Weights of a small transformer language model.
Architecture: RMSNorm before each block, no biases in attention or MLP.
MLP neurons of a small language model. Each row is named by its layer, matrix (gate and up: input weights) and neuron, and shows model dimensions 64-191. Each number is 128 + 24 x the weight over its row's rms, rounded and kept within 0 to 255. A neuron's up and down rows have the sign that makes its largest values positive.
Before each neuron's rows, "fires on" lists the tokens most often at its 100 highest values on Wikipedia text that the model never trained on.

fires on: " |", "|", "qu", "s", "ring", "st"
L4.gate254 [ 73 146 128  96 120 108 131 112  97 111 100 176 120 118 130 141 148 160 158 133 139 106 128 148 128 128 173 117 122 145  82 144 159 122 127 147 112 133 126 111 115 153 111 126 134 149 105 149 140 124 130 133 127 124 148 154  99 189 131 174 110  85 144 116 131 150 114 127 151 106 149 147  94 103 158 116 152 107 113 155 140 123 138 145 184 106 139 113 142  83 112 153 111 165 146 127 117 162 148 159 113  76 146 118 125 116 126 117  81 167 117  86 131 120  92 116  87 136 115 134 118 181 145  84 150 130 113 162]
L4.up254 [110 106 131 117 124 138 162 112 119 114 103 114 123 135  84 131 123 120 138 130 112 158 105 159 115 118 188 137 155 140 103 141 112 130 146 141 162 115 105 137 123 182 100 112 153 114 120 117 155 113 132 127 153  98  90 114 112 171 151 146 158  95 158 129 136 127 110 131 115 109 115 110 148 122 104 118 148 126 146 157 132 128 143 114  87 170 111 123 148 138 171 166 137 166 109 131 149  70 144 132 129 109 108  90 111 140 118 154 133 136 100 109  88 178  72 134 105 122 130 132 168 130 122 146 108 120 137 117]

fires on: "ed", " based", "ing", "ated", "d"
L3.gate182 [126 132 128 168 141 105 164 102 117 129 144 138 147 129 100 104 168 124 153 139 134 111 159  91 107 160 106 123  97 125 123  80 165 118 156 158 114 173 117 116 126 114 121 150 129 120  93 143  96 147 144 111 164 102 196 147 104 133 160 121 164 135 110 124 170 142 126 166 120 136 112 125 166 136 105 165 109 153 127  76 143 131 115 138 172 165 167  76 129 140  79 133 134 138 124 119 129 144 114 111 148  98 122 161 139 112 117 109 144 119 140 174 171  88 131 143 119 121 102 119 165 175 153  96  68 120 155 133]
L3.up182 [137 100 127 125 186 128 118 141 110 111  66  85 116 150  91 131 135 127 161 133 126 120 134 119 129 132 115 173  81 143 149  83 133 154 132 172 148 128 171 119 145  95 103 163 104 121  84 111  91 126 158 104 140  74 158 107 107 124 103 136 145 100 118 140 132 148 107 128 124 130 107 156 137 112 126 153 123 169 139 123  86 132 139 133 172 131 173 103 129 113 119 100  99 184 131  95 113 123 144 133 109 111 136 127 139  98 127 136 141 101 110 137 133 102 143 142  89 129 112 133 141 129 129  87  77 135 109 129]

fires on: " and", " the", " his", "s", " \""
L8.gate163 [ 73 161 130 137  91 131 152 149 131 138 117 108 155 142 132 137 132 123 122 119 151 141 138 147  88 119 127 129 110 147 135 122 122 126 139  99 156 103  99 132 131 166 138  91 193 131 107  76 119 142 155  96 126 122 111 154 152 136 114 104 128 131  90 199 142 129  93  98 145 145 125 112  96 121 130 118 155  88 120 134 142 144 167 176 103  91 107 144 110 136 160  83 151 129 148 149 118 153 117 149 143 111 146 101 143  84  91  81  85  90 122 156 154 103  84 117 163 109 162 109 133 110 108 115 132 128 143 108]
L8.up163 [111 131 117 111 117 106 155 151 135 111 100 128  97 106 120 121 134 150 102 150 164 185 107  79 126 119 111 114 104 121 160 168 109 112 127 103  91 117 142 122 121 129 137 105 131 147 105 116 178 105 139 172 126 105 134  65 125 108 172 108 139 142 145 173 144  84 150  90 142 175 136 143 100 119 140 102 116 132  85 124  97 127 129 125  71 119  96 139 157 130 124 114 144 124 154 146 114 104 162 176 123 138 148  94  96 136 168 119  97 128  94 106 131 182 112 107 152 119  90 167 118 124 156  99  90 133 119 157]

fires on: " =", " and", ";"
L4.gate383 [ 79 117 156 108 124 101 100 118  86 106 135 150 126 168 130 101 129 100 127 145 178 127 138 134 167 107 171 113 128 144 158 171 146 155 144 141  96 123 114 132 111 123 146 124 116 157 155 114 135 115 145 120 155 190 156 124 155 137 120 192 137 110 108 125 104 126 118 201 104 147 110 141  88  95 120  68 138  91 102 170 165 131 133 124 131 111 133  93 133 116 175 141 138  94 122 128  69 117 107 130 148 116 110 141  91  97  86 151 130 166 151 158 152 106 132 162 124  68 143 106 115 105 153 132 128 116 147 116]
L4.up383 [113 127 112  82 168 137 158 109 131 137 117 127  99 135 137 167 174 145 151 132  91 154 103 148  95 121  99 144 144 147  91  62 112 144 148 166 121 140 121 176 151 147 121 129 108 132 117 120 140 162 130 138 106 142 150 108 155 123 136 133 102 113 132  76 132 107 110 124  68 158 126 115 110 101 102 120 132 116 139 147 106 121 141 114 148 122 157  90 135  78 169 124 117 148 122 115 137 121 124 134 129 117 117 139 152 137 191 156 135 108 156  91 106 155 150 146  88 110 172 186 123 121 115  89 133 133 169 119]

fires on: " and", ",", " the", " ="
L8.gate54 [139 108 124 116 147 129 141 162 146 130 137  85 111 119 108 112 160 144 129 136 162 121 113 100 139 135 107 120 122  99 113 123  96 146 133 156  70 158 135 127 134 107 105 108  95  96 140  70 125 107 123  91 182 115 109 101 145 106 107 142 140 111 112  91  99 114 114 131 154  67 124 116 135 125 115 141 140 105 142 128 122 183 127 122 140 120 121 115 127  91  81 151 122 106 140  85 143 148 177 167 138 143 146 127 151  98 128 153 106 137  84 104  99 113 107 102 110  69 129 149 156 151 109 140 120 123 120  78]
L8.up54 [135 118  96 119 143 124 135  84 107 100 149 101 107 135 195 133 119 100 158 114 120 133 148 137 125 117 153 126 135 102 108 166 125 117 155 110 121 136 155 116 100 118 129 121 159 138 116 100 148 128  96 119 160  83 142 133 147 151 141 160 114 121  97 119 124  94  95 146  92 110 109  96 128 122 127 116 134 106 100 114 134 169 144 118 122 106 130 119  92 120 123 132 113 138 131 129  95 115 126 147 109 151 155 164 107 135 159 125 143 110 154  89 167 105 131  92  72 120 113 118 101 173 142  99 136  80 108 158]

fires on: ".", ":"
L3.gate88 [ 80 143 155 108 102 107 127 132 182 102 130 122 141  95 168  72 112  94  76 140 115  90 107 153 110 118 128 158 137 120 143 144 151 139 145 132 107 122 116 105 153 116 126 149 147 176 129 131 108 155  90 139  78 110 108 140 141 137 147  82 111  82  62 123 135  89 149 116 104 118  68 152 138 151 155 135 141 124 132 115  97 128 158 135 196 125 136 147 140 141 120 115 131 160 125 108 118 143 106 157 152 128 115 114 132 126 112  78 125 141 143 108 127 151  67  62 101 134 115 159 133 114  97 120 172 119 140 162]
L3.up88 [ 87 149 157  97 123 140 100 127 182 109 108 154 163 111 121 121 122 140 107 108 119  95 109 137 166 138 150 126 142  80 121 105 130 129 112 122  82 159 135 123 152 183 119 128 125 119 123 148 120 130 101 108  93  59 116 117 109 148 113 119 134  88 113  99 146 122 164 102 171 131 120 151 103 118 135  98 132 140 109 126  92  97 135 159 170 158 154 115 137 148 142 105 137 125 160 127 158 156 135 114 147  91 120 149 128 112 109 132 109 153 152 111 123  95  80  84 106 137 162 149 135 106  94 104 153  96 109 151]

fires on: ":", " in", " Elevation", " on"
L9.gate320 [107  58 101 141 118 153 119 141 159 120 177 132 107 144 141 116 119 120 153 128 129 128 152 115 105 108 126 126 119 126 121 126  87 131 160 143 136 127 108 128 167 125  99 145 144 155 151 110 106 109 108 137 177  67 102 163 110 123 118 131  92 139 102 133 106 117 182 185 125 124  94 171 114 103 141 129  86 104 111 116  99 115 137 132  84 117 145 136 158  99 150 124  87  87 105 167  96 107 133 138 125 158 163 126 120  99 119 179 133 125 161 135  86 123 126 182 101 115 157 113 117 147 146 145 160 161 152 160]
L9.up320 [153 153 154 116  82 147  79 116 145  92 140 163 129 169 128 109 128 109 116 110  93 106 163  80 119 182 131 132 140  97 157 159 108 110 104 133 173 127 126 155 170 142 139 145 109 135 144 120 149 119 165 140 121 133  98 144 151 162 137 138 129 189 119  89 135 126 147 117 158 108 144 165 125 128 143 109 112 119 169 119 134 121 170 147 165 152 153 146 131 105 152 105 111 134 121 106  89 192 107 120 140 116 133 131 147 125 148 137 106 113 109 122 140 127 120 151 106  99 149 160 135 161 129 120 141 117 111 145]

fires on: "l", "on", "r", "b", " |", "aw"
L3.gate71 [157 127 111 120 116 171 120 174 133  96  89 138 122 136  73 108 124 131 111 123 122 107  88 133 113 144 103 106 112 119 109 104 119 108 167 173 116 163 124 105 131 127 137 125 131 117 110 156 135  92 120 147 107 140 137 130 126 135 153  82  95 118 115 112 133 136 135  76 142 151 106 126 150  97 140 140 167 150  84 142  81 141 175 123  66 103  82 119 143 139 140 155 150 122 185 203 113 118 152 128 138 125 152 131 137 171  95  86 160 138 130 138 164 122 113 105 132 151 126 146 163 112 122 161 108 134 103 133]
L3.up71 [105 114  93 142 102 140 111 139 112 110 101 107 122 109 138  98 139 115 109 134 118 128 105  89 110 133 149 159 133 141 156 115  92 120 154 131 107 124 173 144 155 134 152 124 160 126 135 148 103 162  99  98 140 117 151 122 126  84 121 116 128 142 114 122 115 153 144  83 201 119 141  85 164 116 123 164 114 112 138 123 153 147  76  58  93 118  96 116 126  93 163 110 129 160 117 190 152  60 141 142 136 118 109 128 135 157  85 100 124  69 128  93 133 133 149 155 132 149 118 143 140 152 126 178 107 127 139 103]

fires on: "d", "ed", "s", "ing", " allowed"
L3.gate16 [164 146 172 102 103 144 163 148 128  91 139 155 143 105 105  98 135 114 123 101  98 136  77 127 144 111 176 134 163 134 132 118 131 134  95 134 141 109 122 135 118 149 158 155 113 111 134 140 153 143 159 143 118 113 136 151  83 178 131 111  91 119  81 153 158 108 146 156 125  99 113 128 153 114 104 120 132  91 111 117 144 200 121 153 132 120  94 125 190 156 145 108 131 134 136 135 114 142 105 110 142 125  48  59 146 141 129 109 122 105 143 123 113 137 121 141 153  83 132 150 123  77 120 112 129 126  96 122]
L3.up16 [126 129 127 106 100 147 120  85 125 117 152 131 101 134 119 110 120 122 104 151 112 134 110 145 142  79 170 153 156 158 142  93 156  91  71 103 139 106 132 125 158 126 160 177 106 142 120 117 121  87 129 103 118 165 159 107 125 134 104  89 112  67 150 141 119 130 135 116 132 102 100 138 130 126 126 127  96 146  85 117 129 138 129 143 140 151 141 120 143  98 146 136 126 122 139 123 132 133 182 114 149 122 121  73 121 159 126 127 130 185 137  97 126 125 156 171 129  88  87 172 106 141  76 112 138 105 123 132]

fires on: " in", " on", " as", " into"
L7.gate237 [143 154 157 161 119 115 157 104 129 102 160 128 145 136 146 117 151 139 151 148 150 100 165  85 141  79  93 126 105 113 112 138 119 116 134 100 116 163 137 122 110 139  93 121 112 124 121 162 124 163 181 124 144  92 132 130 146 136 145 186 134 127  73 125 117 187 118 129 177 154 147 171 102 123 155 130 148 121 165 136 118 128 109 123 127 105 149 119 164 167 144  87 110 125 133 157 142  89 121  84 177 137 117  96 119 119 133 160 125 108  91 152  98 156 119 142 148 124 118 147 161 160 168 108 121 168 127 130]
L7.up237 [ 93 116 131 127  92 147 119 126  99 111 135 136  96 132 111 126 147  91 123 104 140 142 157  90 108 142 114 140 161 111 128 114 125 102 138 121 148 110 151 154 169 166 143 114 122 129 148 138 117 169 100 104  93 168 180 152 143 102 121 156 114 148 120 111 110 127 101  88 169 177 138 144 178 122  78  87 137 113  93 127 106 126 139 164 144 124 114 128 138 107 106 135 125 170 154 121 108 141 171 132  99 151 116 156 143 129 149 147 152 100 148 155 181  62 146 132 114 176 139 139 116 145 100 133  90 137 115  92]

fires on: ",", " and", ";", " so"
L7.gate36 [133 131 140 135 152 151 171 172 125  91 155 156 127 147 144  85 186  89 101 167 143 123 137 137 115  65 156 118 106  76 113 141  95 141  99 116 147 124 132 120  89 182 141 123  84 120 125 142 162 113 167 106 132  88 156 146 156 160 117 130 127 175  89 108 121 122 109 101 142 103  97 136 131 122  80 133 133 137 149 107 125 120 131 140 118 102 120 109 152 147 192 126 106 115 130 123 118 150 103 149 145 115 109 101 126 131 133 153 134 102 119 137 141 111 155 180  86 136 118 140 115 153 136 104 113  95 139  80]
L7.up36 [ 68 130  55 116 138 175  83 164 137 149 137 102 148 139 137  98 114 114 120  64 134  78 106 132 117 118 114 141 135 167 161 121 146 159 124 127 107 105 185 128 115  81 127 156 121 125 100 145 164 172 146 130 139 155 138 104 102 121 140 117 145 110 158 122 159 178 130 111 109 130 151 198 129  66 169  96 103 135 123 141 146 122 146 147 154 136 120 122 100 138 106 123 151 122 127 114 141 114 127 118 143 114 144 150 111 149  97 120 179 111 155 137  90 167 141  98 109 153 128 147 138 145 153 117  78 112 110  98]

fires on: "ed", "ated", " or", "e", " not", " without"
L2.gate51 [ 82  86 133  97 114 102 147 154 169 119 100 165 163  89 137 104 157 169 125 163 130 153 127 137 150 134 135 121 141 144 122 115  90  92 126 143 139 133  99  98 151 123 135 129 147 139 138 143 126 121 114 157 107  84 124 152 159 133 150  90 148  79 147 150 171 118  95 120 133 121 108 120 168 153 108 138  94 135 163 124 174  98 123 128  67 128 150 152 122 113 178 127 139  93 128 134 104 111 181 135 179 126 117 138 160  90 142 121 131 125  98  68 176 104 137 131 138  95  92 129 133 147 109 136 170 132  89 133]
L2.up51 [154 144 103 127 124 169 152 172 131 113 142 149 147 116 128 135 146 148  80 100 103 104 137  52 135 103 131 148 130 117 181  88 106 110  56 101 120 147 115 115 149  94 118 153 148 139  93 121 135 104 154 120 138  84 131 105 138 169 165 145 133 170  94  99 134 122 123 124 135 140 108  96 154 143  74 146 125 145 150 135 112 153 121 168 137 118 159 157 125 123 156 133 160 140 154 124 118 158 111 137 174 163 152 117 148 157 147 124 160 114 123 111 134 128  93 160 170 129 120 165 146 145 112 113 123 134 118 129]

fires on: "'", "ed", "ing", "us", "c", "od"
L3.gate124 [155 132 202 139 151 101 145 137 123 146 132 156 126 139 116  82 132 108 127 127 168 101 124  86 130 128 136 128 147 123 114  79 157 121  98 126  73 185 124 114 109 130  96 145 192 101  86 117 143 140 123 140 121 114 196 128 111 136 171 145 139  99 125 123 166 165 160 140 112 102 121 121 170  68 150 121 122 140 103 152 142 124 149 131  95 161 168 138 111 154 146 140 162  72 139 131 118 155 125 126 121 102 156 132 133 153 131 121 141 117 116 150 154 117 116 102 133 146 100 147 132 130 150  94 109 135 133 143]
L3.up124 [132 167 166  76 151 160 144 163 138 115 168 136 169 105 116  66  99 127  92 120 129 165 136 130 114 147 144 120 149 153 135 163 145 136  84 110 130 154 123 137 159 131 122 180 125 137 102 161 127 163 126 156  94 131 130 105 150 148  95 154 144 126  96 113 142 115  82 172 109 173 109 141  87 126 142 122 121 140 119 130 161 101 126 157 127 124 109 149 130 144  82 132 113 108 131 149 107 107 100 158 153 123 110 127 103 138 108 113 144 152 147 162 149  99 145 124 121 140  72 125 114  88 148 108 148 105 128 156]

fires on: " than", "n", "ed", "d", "e"
L4.gate161 [ 88 148 147 121  98  92 140  97  77 163  93 136 127 107 130 110 149 129  78 128 132 153 148 105 139 115 119 124  87 136 152 107 110 104 118 150 130 115 152 147 123 135 115 155 125 146 153 134 179 136 173 118 106  67 151 176  99 117 111 115  98 108  81 129 145 125 146 127 145  74 155 117 170 109 125 121 125 156 116 174 106 178 121 181 126 164 121 155 123 132 144  86 152 128  83 145 107 128 145 105 180  85 159 128  92 109 120 125 168 133 123 118 141 114 144 124 135 100 106 126 141 137 140 139 148 119 132 137]
L4.up161 [116 149  95 127 146 134 156 110  81 121 139  95 132 153 107 131 154  89 143 144 126 163 129 114 138 129 139 134 101 162 132  90 109 119 159 103 102  66 135 117 143  91 131 142 143 141 154 156 151 118 170 154 149 144 150 134 122 105 113 121 129 108  86 124 164 169 122 100 159 176 128  94 113 106 145 141 137 125 111 111 144 183 168 140 120 114 217  83 153 118 135 109 153 148 118 130 134 107 118 137 164 152 175  95 109 159 149 103 144 139 126 139 103 119  92 122 128  67 117 112 153 143 108 120 102  86 120 139]

fires on: " =", ","
L9.gate214 [138 134 137 129 149 132 105 124 123 120 114 137  68 154 127 155 123 102 130 147 168 128 133 156 124 106 127 139 119 149 133 123 187 150 150 114  94 140 127  93 148 136 159 150 118 122 176 125 165 140 126 155 193 125 142 136 162 115 134 119 113 111 156 168 167 125 141 123 126 130 140 108 127  93  97  75 159 139 146 149 182 160 113 141 103 124 147 153 139 128 108 151 135 154 137 140 123 122 121 137 147 132 152  99  90 169 108 155 124 187 115 154 106  86 138 140 159 103 135 131 164 158 128 164 111 168 165 138]
L9.up214 [130 106 112 132  84 118 138 128 141 112 143 131 101 113 173 139 127 105 106 155 150 146 128  82  92 106 114 161 150 120 122 145 149  85 176 129 103 108 146 153 177 118 118  96 158 157 143  94 114 157 144 166 119 123 141 153 116 146 102 119 136 111  84 138 107  90 167 168 124 143  76 101  75  87 116 137 108 117  93 129 132 159 147 155 118 126 131 123 132 103 151 132 112 107 124 108 116  97 165 125 105 171 156 113 112 135 140 118  96 121 129 123 147 103  84 108  86 101 152 135 139 118 138  66 112 147 119 108]

fires on: "–", "{", "do", " Year", "st"
L3.gate191 [ 92 138 124 147  98 161 147 163 159 155 167 159 115 136 120 123 104 117 141  95 147  97 124 154 133  88 127 125 131 159 121 135 148 129 136 109 146 132  98 117 128 108 128 107  63 109  93  98 186 116 141 102 163 138 141 118 131 147 136 182 144 151 139 108 164 119 132 149 158  98 169 156 111 139 122  72 123 156 114 133 103 112 132 128 117 134 121 114 119 104 122 103  98 111 164 119 147 152 188 100 131  87 131 140 115 107 118 111 141 180 143 138 118 125 100 105 151 127 122 127 124 116 119 101 126 121 163 145]
L3.up191 [162 112 147 146 101 129 102 141 152 111 122 136 123 131  89 140 110 118 158 112 109 107 136  92 149  82 135  89 110 128 107 103 116 133 126 163  88 151 180 155  88 127 150 151 102 117 143 174 101  89 180 103 167 133 106 144 147 154 144 137 109 146  97 109  93 164 115 193 119  91 127 137 138 135 128  92 153 140 118 116 109 106 102 110 119 134 143 149 111  85 107 159 130 107 121 120 148 131 124 146 160 131 171 124 133 190 118  91 108  91 106 114 108 123 137  97 200 127 125 115 157  99 164 127 133 131 121 138]

fires on: "'", "rs", "c", "ers", "ni"
L2.gate32 [130 135 157 124 105 124 155  97 117 118 141 114 120 135 118 105 100 113 116 147  93 108 113 148 122 102 127 110 132 110 178 104 157 128 135 118  92 160 143 120 141 135 161 144 113 111 126 115 137 101 174  57 137 160 124  83 134  94 129 175 117 127 135 109 127 116 148 127 128  91 107 136 114  52 141 120 126 176 160 161 154 126 122 158 146 146 132 151 136 107 149 110 151 122 105 172 144 150  98 133 131 125 145 107 160 140 127 100 161 148 136  99  78 146  66 140 176 112 124 143 145 130 111  95  86 147 110 119]
L2.up32 [129 158 112 110 136 123 188 120 154  66 121 145 115 102 124  88 134 117 120 113 101 125 148 142  67 160 103 117  88 129 144 126 132 129 124 137  88 101 113 126 144 127 138 131 102 152  94 101 132 129 123 119 128 126 139 107 142 108 117 138 120 123 146 105 158 107 144 153 106 125 135  98 108 119 144 173 139 167 120 182 120 102 113 124 164 161 140 130 167 107 103  98 124 180  92 142 106 157 154 146 136 104 123  77 134 113 172 115 156 119 142 151 127 141  97 132 131 139 104 114 105 127 125 121 108 138  98 138]

fires on: "ed", "d", "ic", "ated", "os"
L3.gate298 [140 138 100 159 128 130 160 130 104 159 186 129  99 139 113 134 127 102  84 154 139 159 155 107 122 128 100 158 130 177  98 142 158 135 165 146 155 112 169 150 127  97 134 124 139 109 111 157 126 127 163 109 128 131 148 148 139 110 107 149  97 143 120 136  78 111 159 131 140 118 108 135 158 132 156  95 138 143 137  84 151 154 140 112 166 125 129 135  73 153 136 139 118 142  91 127 129 111 164 105 122 108 119 105 124 159 110 147 134 115 110 111 156 140 149 104 119  93  81 110 111 146  82 125 100 170 144  98]
L3.up298 [122 150  94 138 138  73 155 201 137 124 118  87 102 101 126 139 110  91 103 152 128 118 150 134 147 106 119 184 149 183 128 128  79 130 136 110 147 104 168 154 117  93 114 170 167 109 110 131 130 127 139 118 110 123 145 109 135 116 124 117 115 169 154 116 109 104 125 134 132 134 110 123 109 114 136 119 149  96 116 160 185 120 123  90  98 144 147 112 151 118  99 169 177 127  93 151 132 105 171 123 140 119 123 108 120 106 132 142 134 170 134 122 118 159 118 105 148  87 130 124 138  91  84 146 101 122 117  82]

fires on: "s", "l", " book", "e", " film", "t"
L3.gate90 [108 135  96 175 132 155 158 164 114 103 125 102 123 167 117 133 147 152 124 146 112 104 119 106 151 136 131 126  62 126 138 161 131 142 120 146 189 124 100 135  93 157 145  92 116  95 155 104 135 139 169 186  98  97 120 130 124 120 106 167 111 154  88 162 130 144 129 134 149 144 119 115 125 163 107 173 127 112 182 135 128 105  80 138  72 142 148 154 135 159 125 172 133 100 191 151 111 137  98 137 115 116 144  97 114 113 120 122 103 153 128 130 102 145 147 104 120  92 129 140 167 108 141 131  83 128 125  80]
L3.up90 [187 149 132 121 128 112 174 157 114 119 105 142 114 121 128 111 157 113  81  86 114 130 111 184 106  85 133  99 141 114 123 102 115 145 130 100 108 113 144 134 130 182 131 119 158 138 147 118 133  88 125 115  93  94 125 118 148  96 125 111 161 154 133  97 148 155 154 125 108  90 127 157 126 167 169 104 147 149 102 153 137 148 124 115  96 144 137 149 107 141 124 133 151 112  79 152 113 134  97 152 128  97 137 124 111 147 131  89 111 146 120 134  93 151  84 161 116  72 104 119 158 122  99 108 107 117 114 130]

fires on: " |", "s", ":", "=", ".", "os"
L3.gate265 [ 73 166 165  93 100 177 129  97 145 160 130 134 117 116 157 126 127 135 143 124  72 122 125 120 108 123  93 154 129 131 123 118 159 120 142 124 120 145 116 137 104  79 151 151 113 100  84 151 123 114 128 108 158 135 120  99  89 200 130 106 151 110 101 112 127  84  84 117 140 117 114 175 105 118 135 111 107 131  97 139 141 162 129 148 169 123 150  93 116 148 106 155 121 145 135 146 124 134 125 128 127 137 159 153 112 137 106  95 138 167 142 112 119 107 116  85 105 108 162 158  98 109  99  80 151 100  98 133]
L3.up265 [ 95 142 136 142  90 159 144 109 135 135 109 113 149 144 158 125 120 174  96 176 143 168 100  93 127  95 106 190 104 129 133 151 115 136  90 129 166  92 124 145 123 176 107 122 151 101 102 124 143  89 134 119 138 152 121 113 113 142 112 103 136 124 110 144 142 128 139  90 181 132 124 168  99 103 153 112 133 127 137 118 133 120 114 159 147 112 144 114 153  96 138 114 136  92 122 114  99 126 154 162 167 120 117 121  95 119 121 121 135 112 140 114 120 131 140 124 125 112 153 155 116 125 142 114 108 109 152 127]

fires on: "'", "ing", "os", "s"
L2.gate284 [135  92 136 133 131 126  98  51 117 107 174 119 169 150 158 160 111 136 141 135 122 133 151 147 147 114 149 139 175  93 131 153  94 130 131 142 121 136 137 187 126  80 192 124 140 153 118 148 177 113 138 138 157 147 146 102 131 154 154 155 121 160 142 106 133 118 114  86 127 152 151 149 122 169 111 124 130 182  80 136 128 145 102 133 127  81  98 122 124 112 118 141 109 128 137  79 137 137 110 144  87 141 126 149 127 118 142 117 119 125 127 106 135 125  72 113 150 113 143 104 118 152  82 123 113  92 107 147]
L2.up284 [164 121 156 113  82 146 166 144  85 154 111 128 161 147 101 139 159 112 108 113 129 146 124 134 123 140 129 141 119 146  93 122  91 126  92 117 130 176 115 167  98 117  94  91 163 139 124 140 181 107 144 155 138 156 141 118 162 163 152 108 104 145 121 121 144 115 124 104 138 103 131 150 115 122  98 141 132 135 111 112 140 126 135 135 165 139 136 144 143 131 127 106 129 115 138 137 175 138 144 168 124 108 154 149 152 132 130 102 124 132 132 110 113 158 123  98 115 120 116 148 114 161 139  91 166 102 119 122]

fires on: ";", "I", " and", "it", "w"
L4.gate108 [105 127 110 156 133 148 165 167 124  99 156 140 171 110 121 144 132 146 125 138 121 156 141  53 133 168 154 112 130 107 169 187 129 113 183 136 143 145 130 139  92 170 138 120 123  94 115  96 139  97 169 154 164 123 115  78 188 108 141 153 101 161 150 132  98 123 101 121 178 141 158 131 134 112 127 128 103 102 105  97 137 132 130 121 117 131 133  96 105 135 143 125 138 126 137 145 141 149 108 103 166 124 114 125 180 125 153  81 123 140 129 138  86  67 142 136  99 128  89 111 127 158 122 117 115 170 131 120]
L4.up108 [138 103 107 118 130 133 120 130 112 107 108 106  89  54 166 140 120 130 115 110 134 142 130 113 142 187 158 106 104 116 141 129  87 121 153 115 110 180 157 107  96 121 119 127 149 110 126 111  91 159 117  87 137 130 129  99 171 141 154 122 131 147 140 115 108 147 125 150 150 185 124 164 190 113 122  91 102 119 155 131 130 130 133 145 126 123 134  63 124 136 137 178 145 143 156 139 141 144 155 126 139 133 106 123 116 124  92 114 139 119 145 159 135 132 168 124 139 144 133 117 120 139 100 149 103 128 154  69]

fires on: " of", "th", "se", "b", "y", "l"
L4.gate164 [115  99 113 122 115 137 131 146 139 137 125 107 123  77 111 110 125 143 137 148 132 144 131 148  90 151 143 120  92 103 166 124 159 100 140 171 143 124 113 123 155 160 134 135 140 101  76 116 158  96 143 127 103 135 137 137 113 139 152 108 138 126 129 168 141  70 158  82 139 130 118  75 125 153 108 155 120 129 121 147 102 151  93 174  95 107  90 128 131 129 113 152 142 134 126 171 116 121 144 134 182 127 167 121 161 111 109 136 123 140 132  76  55 147 113 120 168 118  90 127 131 126 124 188 122 171 116 136]
L4.up164 [144 138 156 117 171 173 158 147 148 142 115 119  99 120 100 145 132 133 129 134  96 122 147 177 143 129 139 109 118 113 132 125 171 122 127 118 127 131 156 129 149 124 155 137 164  93 123 138 144 132 141 126  96 130 132 135 119  97 115 111 109 108 119 155 124 118 120  82 138 105 115 104 116 133 141 115  78 125 132 116  91 200 152 160 103 109 106 114 121 155 144 157 126 145 159 114 105 141 167 120 140 105 131 108 145 132  90 101 129 144 148 117 122 157 106 111 167 128 123 184 161  91 112 150  83 144 141 113]

fires on: " \"", ":", "'", "g", "c"
L8.gate229 [119 107 109 111 142 130 103 155 150 118 116  92 165 131 143  74 140 114 128 131 159  90 149  88 153 129 157 123  99 133 149 104 160 135 105  89 152 122 173 140 141 138 121 146 142 143 105 104 140 193 115 130 126 145 133 132 124 126 153 142 120 130  95  95 131 119 150 143 143  65 141  98 158  90 145 136 120 162 141  97 149 137 154 129 110 190 144 145 180 141 101 108 133 126 130 142 140 125 136 138 165 102 151 148 137  97 161 104 105  94 105 197 142 103 116 113 168 123 102 140 133 135  99 104 111 128  88 110]
L8.up229 [ 97 115  85 129 129 101 122 201 161 115 136 130 126 155 107 110 161 140 128 123 160 111 131 134 132 109 134 120 123 132 103 182 100 100 118 131 143 134 133 105 122 152  99 176 136 137 108  74 116 133 105  97 114 121 172 122 118 150 156 175 107 102 145 132 102 132 120 111 165 129 152  92 137 107 169  98 116 153  73 137 120  82 128 127 156 170 116  89 147 140 133 121 127  97 134 125 146 147 145 127 173 128 149 151 141 121 131 142 102 113 140 130 133 120 130 173  72 106  68  99 112  89 154 109 129 122 129  97]

fires on: " The", " the", "The", " his"
L9.gate11 [ 81  91 104 143 138 104 120 131  87 164 134 135 155 131 144 112  80 138 127 101 129 122 146 159 136 124 116 167 112 157 117 132 126 123 166 163 130 124 129  92 120 127 134 157 149 103  96 136 116 100 128 119 156 110 127 101 112 123  96  98 137 147  80 127 136 133 133  80 150  73 128 116 149 151 131 141 172 109 119 163 114 125 124 127  72 153 128 146 139 136 126 153 122 101 156 161 110 125 132 154 158 159 143  92 107 111 116 134 112 159 145 168 121 120 156  89 134 148 147 135 141 134  86 103 165 176 109  66]
L9.up11 [102  99 102 109 140 111 175 122 126 120  93 107  87 135 116 141 117 149 138 121  92 129 105 106 120 106 131 158  72  90 121  99 116 118 113  79 149 113  87 144 149 150 109 114 117 149 113 157  75 120 157 169 139  99 138 126 144 131 138 111 159 130 138 131  85 157  84 119 123 152 154  88 143 141 138 133 114 145 120 114 130 123 130 143  71 110 155 179 115 109 102  89 171 109 102 187 126 151 167 156 142 147 154 113 111 110 179 157 136  96 140 115 135 131 127 149 110 135 155 149  87 114 103 144 126 144 100 120]